Weights of a small GPT-style language model, trained from scratch on English Wikipedia: RMSNorm after each block, normalized queries and keys.
MLP neurons of a small language model. Each row is named by its layer, matrix (gate and up: input weights) and neuron, and shows model dimensions 160-255. Each number is 200 + 20 x the weight over its row's rms, rounded and kept within 0 to 999. A neuron's up and down rows have the sign that makes its largest values positive.
Before each neuron's rows, "fires on" lists the tokens most often at its 100 highest values on Wikipedia text that the model never trained on.

fires on: " |", " and", ",", " In", "In"
L5.gate35,208,197,184,199,205,221,184,238,177,194,184,217,202,198,220,232,213,220,177,191,212,161,216,214,179,230,181,194,193,202,182,190,245,192,193,205,172,193,161,195,182,179,178,193,182,220,199,174,204,188,190,203,242,216,159,200,188,173,212,189,167,192,197,212,183,206,186,220,207,181,213,209,169,195,191,183,210,162,201,226,178,210,212,171,235,189,251,195,180,192,194,222,188,199,241,196
L5.up35,187,203,194,212,194,232,187,211,180,212,233,173,175,190,196,188,184,234,167,188,232,228,202,174,198,192,199,212,225,208,148,199,206,228,195,174,212,215,203,212,220,203,181,241,198,177,179,234,215,211,217,206,220,219,185,191,185,199,184,197,212,213,222,161,196,172,196,185,242,159,204,191,212,189,209,222,212,186,235,204,197,197,201,218,211,207,186,198,185,210,188,203,206,243,186,186

fires on: " o", " Per", " d", " Pierre", " p", " aut"
L5.gate867,207,172,159,221,171,210,218,194,191,155,200,182,217,188,191,227,244,197,203,200,220,177,184,190,210,189,209,196,143,201,174,217,205,195,206,176,181,204,175,163,184,185,191,224,181,186,157,209,184,201,191,231,204,234,221,189,206,214,237,194,198,210,249,205,198,184,188,164,222,237,201,149,199,174,225,214,216,196,223,203,217,187,213,170,177,209,173,185,175,245,217,163,214,208,185,174
L5.up867,211,185,197,204,184,202,224,184,196,193,196,214,226,219,207,180,220,235,217,196,216,187,225,191,210,204,188,210,197,242,208,222,150,232,158,212,146,212,185,212,168,229,192,221,218,205,241,194,154,224,167,183,221,161,209,194,174,229,218,208,224,159,216,205,217,227,179,207,169,184,195,179,146,186,167,218,206,206,227,195,191,204,184,196,188,201,178,168,184,178,214,192,186,178,201,192

fires on: " and", " than", "ia,", ",", " to", " by"
L5.gate880,211,189,202,203,178,189,221,192,187,206,199,198,196,210,208,192,211,191,211,192,203,230,189,231,174,232,182,188,212,194,243,253,193,206,219,198,230,207,198,232,193,206,177,224,185,198,195,215,163,188,192,224,210,196,211,180,169,185,167,206,236,214,180,199,219,179,217,162,229,236,213,202,183,196,193,199,228,221,203,195,156,223,191,200,208,196,213,226,169,170,172,185,131,187,193,205
L5.up880,233,175,197,197,207,211,177,184,206,190,187,168,214,174,208,187,222,214,204,176,186,236,163,215,251,239,175,233,212,168,198,174,215,226,198,203,174,171,214,206,193,236,211,204,176,191,233,217,225,218,185,156,210,164,205,207,178,202,194,180,232,200,215,201,197,192,219,204,209,164,187,215,206,208,188,172,208,201,218,215,201,218,213,237,204,194,177,218,189,213,206,220,215,172,193,230

fires on: " and", "1,", "0,", "ert", " (1,"
L5.gate606,209,225,222,188,206,197,227,205,187,182,200,224,179,165,189,140,204,215,217,215,196,193,202,182,205,206,176,247,200,184,227,169,212,196,217,182,192,173,180,223,209,212,224,183,184,160,145,206,185,181,179,185,181,173,184,203,190,178,219,180,196,235,203,188,186,222,225,198,192,214,220,155,191,211,203,225,207,167,206,179,197,179,209,229,216,205,181,181,188,201,186,212,181,241,196,217
L5.up606,205,211,181,202,212,217,195,178,209,189,191,199,170,168,181,208,213,183,206,235,221,205,205,184,213,215,226,195,177,201,186,195,222,171,198,249,192,190,234,195,244,194,199,183,168,179,159,194,183,206,196,196,221,200,170,217,188,181,198,230,216,257,187,209,191,184,204,154,215,231,198,224,185,165,226,158,187,211,189,147,194,180,189,237,185,187,241,206,183,197,214,185,184,189,182,196

fires on: "D", " D", "-d", " (D", "===D", "d"
L5.gate919,190,195,201,224,213,221,210,196,222,187,196,257,166,172,208,223,205,174,229,194,215,188,195,193,215,237,223,188,219,200,212,225,195,195,195,209,202,189,169,197,188,195,216,195,195,184,216,208,216,182,222,219,223,191,209,175,188,198,239,224,209,181,223,232,206,173,203,200,193,197,196,204,184,246,205,218,218,167,216,231,203,209,229,202,201,182,198,233,173,209,204,229,205,180,180,219
L5.up919,213,176,201,192,190,192,203,204,161,196,204,193,218,216,232,185,223,176,199,214,188,186,194,176,226,206,201,210,190,191,256,185,189,200,188,217,204,220,212,201,181,197,197,196,201,221,198,204,190,219,204,188,220,205,204,190,241,235,225,207,170,187,228,187,203,172,179,209,202,195,173,185,203,223,233,231,216,201,204,196,166,229,218,208,219,205,166,215,213,215,190,213,197,220,182,194

fires on: " and", ",", "),"
L5.gate347,216,185,218,203,205,158,182,193,203,212,168,190,173,212,231,164,223,200,199,173,196,205,221,196,224,201,189,177,178,186,214,178,175,175,197,208,178,178,204,240,199,218,199,179,203,206,178,225,220,190,212,203,223,190,162,212,167,157,208,183,213,193,193,192,182,246,206,165,195,187,241,192,209,191,175,212,183,203,208,229,169,180,179,189,177,269,207,217,172,191,216,193,200,182,194,183
L5.up347,233,165,200,201,221,235,176,226,182,209,228,199,201,199,177,216,180,186,207,188,214,220,219,238,206,193,205,220,208,190,242,215,230,183,213,177,239,178,197,145,183,176,226,212,210,209,169,199,224,139,219,202,205,198,195,187,217,220,185,194,212,205,240,203,182,204,178,192,209,243,174,214,198,228,191,195,210,181,252,162,222,221,225,204,237,198,198,202,199,206,178,188,181,192,196,206

fires on: " |", " and", " track", " field", " Men's"
L5.gate712,196,199,234,224,240,196,195,239,205,207,227,212,207,181,201,160,207,205,176,205,213,163,250,211,196,184,190,201,159,228,208,224,206,226,247,170,216,188,206,224,199,235,206,212,233,233,199,177,222,186,195,204,194,217,245,213,226,212,169,190,221,202,196,195,205,184,193,233,201,180,204,190,183,197,181,189,216,201,175,212,188,209,195,197,223,215,189,166,233,179,203,198,234,194,227,242
L5.up712,177,177,219,206,180,175,212,158,197,172,213,212,196,174,235,224,203,205,234,233,200,184,218,204,217,237,207,194,217,218,216,201,220,204,216,224,201,183,204,232,194,186,185,201,214,182,167,201,222,169,223,204,200,221,229,195,167,166,215,179,215,197,184,194,199,197,203,214,210,196,213,184,179,218,213,206,205,181,167,193,192,201,194,217,202,186,193,183,192,216,211,229,188,216,217,211

fires on: " and", " or", " a", " as"
L5.gate142,194,214,197,209,215,203,207,198,183,242,198,200,212,197,220,201,174,206,190,190,186,172,206,200,197,209,210,194,215,201,184,233,242,193,233,203,192,187,217,164,203,189,194,235,227,206,213,197,223,233,192,229,230,180,162,195,189,193,216,194,175,233,187,238,184,216,210,199,194,207,189,188,182,190,219,201,177,204,183,206,217,244,224,201,213,241,212,214,192,197,220,173,177,194,202,198
L5.up142,206,228,246,207,232,193,231,219,215,192,171,196,225,212,199,218,211,185,229,236,210,198,185,177,196,207,190,218,207,197,185,198,217,189,171,208,187,244,196,209,202,197,188,185,195,204,186,234,196,209,228,216,201,190,187,181,172,150,202,224,199,193,186,200,154,212,192,213,197,223,207,220,195,209,203,167,200,229,187,197,178,204,172,223,266,175,189,191,187,203,200,219,219,218,155,225

fires on: " had", " Bar", " Mor"
L5.gate46,165,211,229,195,198,223,227,182,209,185,213,217,221,215,196,213,167,236,191,206,173,167,203,213,217,179,175,205,181,186,232,195,189,199,193,157,234,195,195,152,171,188,184,190,213,183,201,249,233,220,186,192,207,169,183,202,187,178,226,187,181,198,187,214,173,218,218,203,172,203,199,196,192,196,222,194,188,193,220,172,203,174,203,186,179,186,180,220,188,217,207,203,203,196,184,208
L5.up46,193,141,191,199,186,185,217,213,223,234,196,236,193,203,215,185,184,213,204,215,195,207,193,231,195,200,187,202,202,207,191,233,171,205,221,179,187,175,187,160,206,199,221,233,193,191,176,183,216,192,188,186,176,223,260,204,226,238,172,207,209,203,218,188,175,205,215,208,208,202,181,184,236,222,211,190,204,196,179,186,207,237,186,198,193,179,198,215,195,180,169,218,240,214,183,191

fires on: " in", " ob", " ab", "Ad", "ad"
L5.gate535,209,211,240,191,196,184,215,211,209,196,220,245,184,225,212,215,223,180,188,226,229,227,199,204,190,227,178,197,180,196,194,178,167,198,177,175,223,214,213,230,174,194,215,212,196,172,190,205,189,204,205,188,190,193,194,190,180,224,194,199,221,175,226,199,184,218,182,158,209,201,219,173,202,211,207,199,207,190,233,187,173,223,233,182,206,189,204,224,214,182,208,228,174,223,204,169
L5.up535,222,177,198,235,178,208,225,207,189,211,226,278,186,202,205,199,214,167,177,194,215,209,188,198,204,201,218,197,156,185,245,191,195,160,175,194,185,223,236,237,190,217,172,209,207,181,216,226,199,232,203,185,203,211,181,178,229,213,173,218,167,221,201,198,217,212,183,188,157,211,173,207,201,201,217,218,157,173,205,203,216,210,181,207,222,150,182,238,209,177,183,198,190,225,177,200

fires on: " F", " f"
L5.gate39,220,187,180,233,187,207,196,223,176,197,190,211,228,199,194,222,173,233,209,192,210,210,211,189,187,224,191,167,214,212,193,220,199,185,219,198,212,229,188,220,202,173,194,227,152,187,208,192,180,189,187,218,196,214,239,223,213,221,181,226,202,227,177,189,233,178,182,209,219,179,208,193,201,186,192,168,243,204,175,201,173,224,216,212,236,182,225,186,237,225,193,182,184,196,200,176
L5.up39,213,200,182,196,192,213,186,170,204,207,222,200,224,185,166,186,223,185,207,189,186,211,185,196,214,191,190,212,176,189,178,197,187,161,192,225,193,212,199,189,211,185,165,218,215,227,178,204,194,208,200,206,199,200,206,220,219,213,203,200,188,164,202,166,213,214,194,170,186,217,210,202,216,197,191,173,202,226,195,195,188,224,196,204,206,160,196,181,163,190,223,200,236,210,183,165

fires on: " D"
L5.gate860,201,189,196,189,185,226,201,213,181,206,192,182,205,241,205,182,184,189,245,201,198,203,237,158,231,194,216,204,234,195,206,243,212,200,158,221,170,219,219,217,215,184,198,199,177,234,183,166,217,198,192,198,225,216,239,190,230,212,199,205,177,207,191,204,187,180,193,227,207,191,233,212,214,196,186,192,225,170,193,191,203,194,203,216,202,193,179,241,234,215,184,181,203,207,211,213
L5.up860,203,159,195,170,204,230,210,222,229,192,191,189,218,218,219,200,199,221,177,176,158,196,228,169,229,187,184,209,208,180,219,207,211,179,222,203,200,175,213,190,192,211,202,197,169,223,207,200,212,209,198,234,205,223,193,210,195,191,206,198,190,230,225,182,218,166,199,204,189,247,220,198,193,177,206,226,218,187,184,189,176,200,181,192,208,212,207,210,184,234,193,192,190,227,210,185

fires on: " L", " known", " used", " such"
L5.gate533,208,192,183,218,206,187,188,238,184,225,182,203,177,211,227,199,206,195,212,203,206,204,185,217,203,191,179,176,222,195,179,194,196,182,192,190,189,216,205,212,201,226,173,220,201,204,176,214,184,163,192,194,236,230,192,181,177,232,203,178,250,198,180,224,200,174,217,203,207,192,217,173,207,207,223,219,174,189,219,215,154,208,225,204,204,179,194,214,194,174,180,204,183,181,176,205
L5.up533,207,196,203,193,187,186,203,214,189,186,215,215,184,228,195,174,213,183,188,183,186,202,181,222,186,196,226,199,189,187,203,215,221,188,206,198,195,182,214,206,224,208,200,199,184,217,194,185,213,153,192,216,214,236,195,187,196,210,188,167,214,234,178,192,225,196,205,191,202,190,164,175,208,218,197,208,184,216,226,218,202,218,173,181,159,193,234,184,185,165,187,179,192,196,173,193

fires on: "-", " stri", " armed"
L5.gate741,213,174,184,185,202,192,175,227,213,207,203,197,195,200,202,234,230,197,186,184,186,196,200,193,199,202,205,200,208,179,180,213,232,200,196,198,230,227,210,203,193,185,211,203,220,189,161,194,193,193,208,180,231,180,174,202,197,184,226,212,204,156,197,192,209,209,182,182,221,196,205,209,212,223,158,190,230,205,235,173,226,184,181,198,212,178,208,181,206,206,267,186,190,173,167,166
L5.up741,173,204,181,208,220,186,207,210,199,178,224,214,215,188,189,198,196,209,247,234,200,178,159,157,180,207,198,214,188,222,164,207,237,216,184,205,192,203,223,203,205,222,228,196,139,172,225,184,219,184,223,189,190,231,177,216,181,176,224,190,188,182,208,186,191,184,215,212,169,200,185,206,193,196,203,204,179,180,150,188,218,197,212,164,198,191,196,219,199,207,173,172,228,205,181,212

fires on: ",", "s,", " the", " The", "\",", "es,"
L5.gate406,202,218,151,208,184,201,221,195,211,202,192,184,193,194,201,200,226,201,194,172,177,217,180,217,240,208,192,193,210,205,194,134,152,205,197,199,208,206,205,215,217,215,232,174,178,217,200,207,201,199,217,228,198,198,191,217,225,245,209,223,211,213,223,232,194,213,181,217,185,241,192,219,200,219,230,181,208,210,195,170,191,205,208,217,194,180,157,225,227,182,212,195,199,178,206,209
L5.up406,189,211,207,183,178,208,208,213,162,187,163,165,188,211,228,206,204,221,243,196,194,236,192,218,226,183,210,203,230,194,185,225,244,209,189,168,162,225,236,181,201,191,197,182,202,224,213,202,169,205,201,206,213,211,202,222,189,209,211,211,207,184,191,215,187,224,179,180,177,189,181,196,194,230,235,202,164,210,219,175,219,174,210,214,177,205,194,198,191,204,199,203,207,158,178,223

fires on: " such", " well", " almost"
L5.gate80,218,236,217,175,202,194,209,201,163,223,202,199,200,203,218,194,190,192,183,196,208,198,216,216,188,194,210,188,195,210,177,217,202,209,176,200,159,220,213,198,229,172,177,212,138,196,188,220,181,171,210,165,178,163,185,193,188,198,205,199,240,222,180,192,247,216,209,244,204,184,181,183,222,194,219,193,196,203,212,213,198,223,206,214,208,207,212,210,187,245,144,193,214,220,215,202
L5.up80,216,213,216,210,187,212,220,204,212,161,205,204,179,222,228,169,198,211,206,196,192,203,227,238,179,215,206,209,198,198,196,229,189,177,151,216,184,212,235,205,236,195,184,203,197,191,169,163,187,181,248,180,217,176,215,173,137,194,198,188,209,208,197,230,230,221,204,221,156,202,174,177,198,220,229,198,183,216,180,227,197,185,199,195,195,210,207,215,195,214,182,184,193,164,212,174

fires on: " R", " M"
L5.gate185,189,173,195,191,189,182,209,194,235,204,168,200,240,183,203,195,197,232,201,219,183,204,195,158,195,191,170,187,190,189,205,189,218,202,175,213,196,188,195,219,193,175,170,211,195,168,201,204,218,187,199,221,210,223,240,230,210,214,203,197,182,178,227,187,219,203,180,191,182,202,203,199,223,209,221,229,210,180,192,207,191,223,248,213,198,207,208,175,197,202,194,200,177,226,214,204
L5.up185,171,234,191,165,194,181,227,181,204,189,214,184,203,196,195,197,185,210,179,218,204,158,202,197,198,180,186,188,187,155,205,192,210,216,184,233,205,201,200,196,207,183,217,200,182,183,251,194,230,176,210,205,178,218,153,231,226,214,170,208,193,236,169,182,188,214,174,202,214,203,168,177,196,242,226,203,174,198,211,228,195,181,192,210,189,210,220,206,195,213,175,222,201,221,181,180

fires on: " |", " =", ":"
L5.gate549,225,217,201,177,220,202,228,169,186,205,191,235,169,218,200,165,210,232,207,226,226,194,180,201,198,194,163,220,186,193,178,196,212,196,217,166,208,201,210,209,185,197,200,217,198,209,156,176,201,170,188,180,175,215,240,183,221,211,208,195,195,211,225,207,191,212,222,199,210,201,222,198,200,231,206,175,172,175,211,164,201,166,223,210,162,210,205,207,224,180,246,197,208,187,208,175
L5.up549,162,210,202,211,164,232,186,220,224,177,230,200,207,236,215,187,154,223,180,159,186,168,230,191,196,224,190,221,203,161,230,190,198,212,191,155,241,222,162,200,201,168,202,219,161,230,198,195,168,219,178,160,202,205,213,184,218,203,209,180,195,195,207,211,195,168,192,181,228,191,166,211,210,167,220,194,191,185,201,179,207,220,203,213,214,199,173,187,207,217,225,205,219,229,221,182

fires on: " se", " Se", " Yak", " Sa", " Sent"
L5.gate470,180,191,183,188,192,178,206,213,192,237,222,214,218,199,216,167,226,185,155,242,184,169,199,189,159,167,219,201,187,194,204,199,196,178,222,225,213,230,159,240,200,195,183,191,224,190,194,189,237,214,198,214,198,180,213,212,189,186,177,198,207,192,184,157,178,182,190,185,200,202,144,215,178,201,214,228,211,192,182,257,232,194,180,222,199,192,226,224,219,199,198,199,207,191,218,223
L5.up470,198,172,191,219,234,206,183,201,161,184,192,185,203,210,178,207,216,186,202,207,187,215,210,195,204,173,190,196,228,183,178,198,219,186,192,235,204,210,181,207,234,195,201,212,181,224,174,192,138,199,219,212,186,194,207,227,197,178,160,218,219,151,188,210,209,192,206,197,187,199,206,185,201,205,220,197,219,187,203,216,195,163,227,203,227,184,177,204,219,208,196,226,175,180,177,249

fires on: " Al", " Ch", "ch", " Ber"
L5.gate223,228,213,164,245,224,175,181,187,214,180,174,183,195,173,175,211,221,222,212,227,196,215,199,174,203,209,237,236,162,200,191,240,182,221,210,195,200,193,217,183,195,230,162,167,204,185,191,204,225,232,236,217,247,219,206,195,232,213,190,160,236,168,189,235,204,167,168,191,259,191,197,177,245,193,183,164,207,205,198,165,248,216,185,196,190,182,208,170,184,242,192,218,179,178,200,185
L5.up223,168,189,176,252,186,208,199,205,218,239,187,200,248,185,198,216,254,170,213,170,195,189,191,261,173,201,195,184,176,209,201,190,169,176,194,186,197,178,250,202,210,206,161,167,220,214,189,196,217,204,181,191,189,192,193,190,224,186,209,212,186,146,161,223,211,183,208,204,196,201,221,180,161,191,218,220,197,192,153,181,187,212,184,186,223,189,209,160,224,212,219,208,209,230,165,235

fires on: "C", " (C", " C", " c", "==C", "===C"
L5.gate623,206,246,178,202,223,199,184,206,216,187,201,170,209,174,206,191,218,190,210,225,222,189,211,197,188,199,155,188,198,198,178,247,217,213,217,223,221,211,212,210,229,196,239,168,208,193,225,197,212,210,206,191,194,220,159,229,223,206,209,188,182,189,227,212,242,215,197,172,209,186,210,183,186,201,204,225,163,163,187,222,191,215,193,194,210,211,192,195,204,199,197,178,244,205,197,206
L5.up623,190,226,148,230,176,186,216,204,200,190,183,224,186,179,183,216,200,203,200,222,189,188,221,195,180,199,238,187,198,191,220,207,171,149,252,244,190,191,221,220,194,182,216,248,195,228,171,178,201,191,221,156,213,185,215,191,200,210,218,203,213,187,214,228,237,173,210,206,214,181,221,176,233,198,210,189,220,189,219,197,185,216,215,200,204,171,176,189,197,205,185,184,196,215,199,196

fires on: " S", " V", " m", " c", " Lo"
L5.gate599,206,230,211,216,227,204,208,191,185,187,236,193,177,203,174,164,205,221,199,204,216,184,222,209,193,234,195,198,172,212,217,172,226,177,163,216,195,204,215,205,213,235,192,256,156,212,212,187,223,193,159,180,208,233,198,182,215,198,187,203,179,183,217,170,190,184,199,213,194,191,213,233,211,172,165,215,223,172,229,188,213,210,219,195,185,201,191,208,223,174,217,186,157,204,229,167
L5.up599,246,175,194,182,200,193,157,221,203,208,215,189,212,208,195,185,242,206,181,192,160,196,203,223,240,224,206,223,217,208,225,186,227,209,230,196,205,245,247,200,194,207,232,211,191,215,218,242,206,204,202,209,167,187,170,210,237,229,190,205,202,226,194,189,144,206,189,190,213,204,178,193,200,215,178,193,179,230,217,215,245,188,185,212,233,217,153,253,221,198,208,208,179,197,237,196

fires on: ")", ",", "\"", "\","
L5.gate856,202,161,198,191,189,199,185,200,168,181,213,177,214,217,212,194,203,173,195,214,182,229,188,169,197,214,185,202,209,199,238,231,222,202,228,201,188,193,217,206,177,244,166,193,216,208,170,236,214,242,180,203,186,207,197,201,175,163,194,197,198,198,203,178,184,246,189,202,231,211,201,221,210,197,198,186,212,202,217,198,219,189,197,213,229,203,163,213,207,207,197,196,211,177,181,192
L5.up856,216,231,201,215,238,213,200,218,193,179,210,212,227,184,212,196,226,194,215,202,238,187,210,198,226,223,206,203,209,217,193,218,192,173,200,194,227,192,208,185,206,213,181,211,191,212,213,200,189,246,217,197,244,205,217,197,167,206,208,223,200,199,201,227,178,203,192,173,192,195,192,182,196,189,241,215,189,212,172,209,200,182,176,177,167,208,197,205,179,203,211,209,204,163,231,215

fires on: " Ad", " El", " Em", " to", " Ep", " En"
L5.gate661,199,197,204,219,179,220,201,187,209,201,195,229,199,209,222,203,233,175,201,178,196,215,222,195,227,217,175,221,214,167,183,205,190,183,186,205,205,213,190,246,220,202,201,177,193,204,222,186,211,251,188,180,189,176,188,182,225,206,169,202,217,182,247,183,201,205,208,175,211,208,215,184,178,158,190,198,253,181,187,179,176,190,198,238,205,172,201,215,192,157,192,199,199,196,187,230
L5.up661,191,200,245,195,211,181,211,207,186,219,244,163,220,175,205,198,211,189,212,192,175,222,180,216,226,193,218,205,195,187,188,179,195,197,181,209,172,184,214,224,187,202,203,190,221,191,216,187,175,209,200,181,210,190,181,159,226,188,161,187,213,197,238,192,188,216,189,184,202,208,185,170,204,200,204,188,190,209,203,173,236,227,202,197,208,212,187,174,185,185,202,193,200,205,205,215

fires on: " and", "a,", " which"
L5.gate672,200,192,202,218,220,200,197,204,200,191,218,207,197,204,200,199,227,194,214,199,198,175,180,206,231,189,202,222,232,200,203,188,223,216,195,222,194,185,194,183,202,243,190,142,214,199,220,184,207,199,205,194,199,198,188,246,190,219,161,223,171,191,223,173,192,204,175,180,199,228,227,207,228,189,186,185,196,230,169,222,194,190,227,213,216,200,218,234,186,169,197,166,229,174,218,186
L5.up672,215,180,221,201,230,219,178,220,204,196,173,218,225,204,226,183,222,178,189,173,214,190,198,234,189,207,196,222,228,143,202,208,217,170,199,175,183,221,218,184,218,193,192,176,211,181,216,197,200,202,212,182,228,178,182,185,218,188,205,190,157,213,201,229,172,234,179,190,233,212,208,200,180,213,178,187,168,210,191,208,185,203,218,213,198,197,220,209,220,198,199,166,216,196,195,180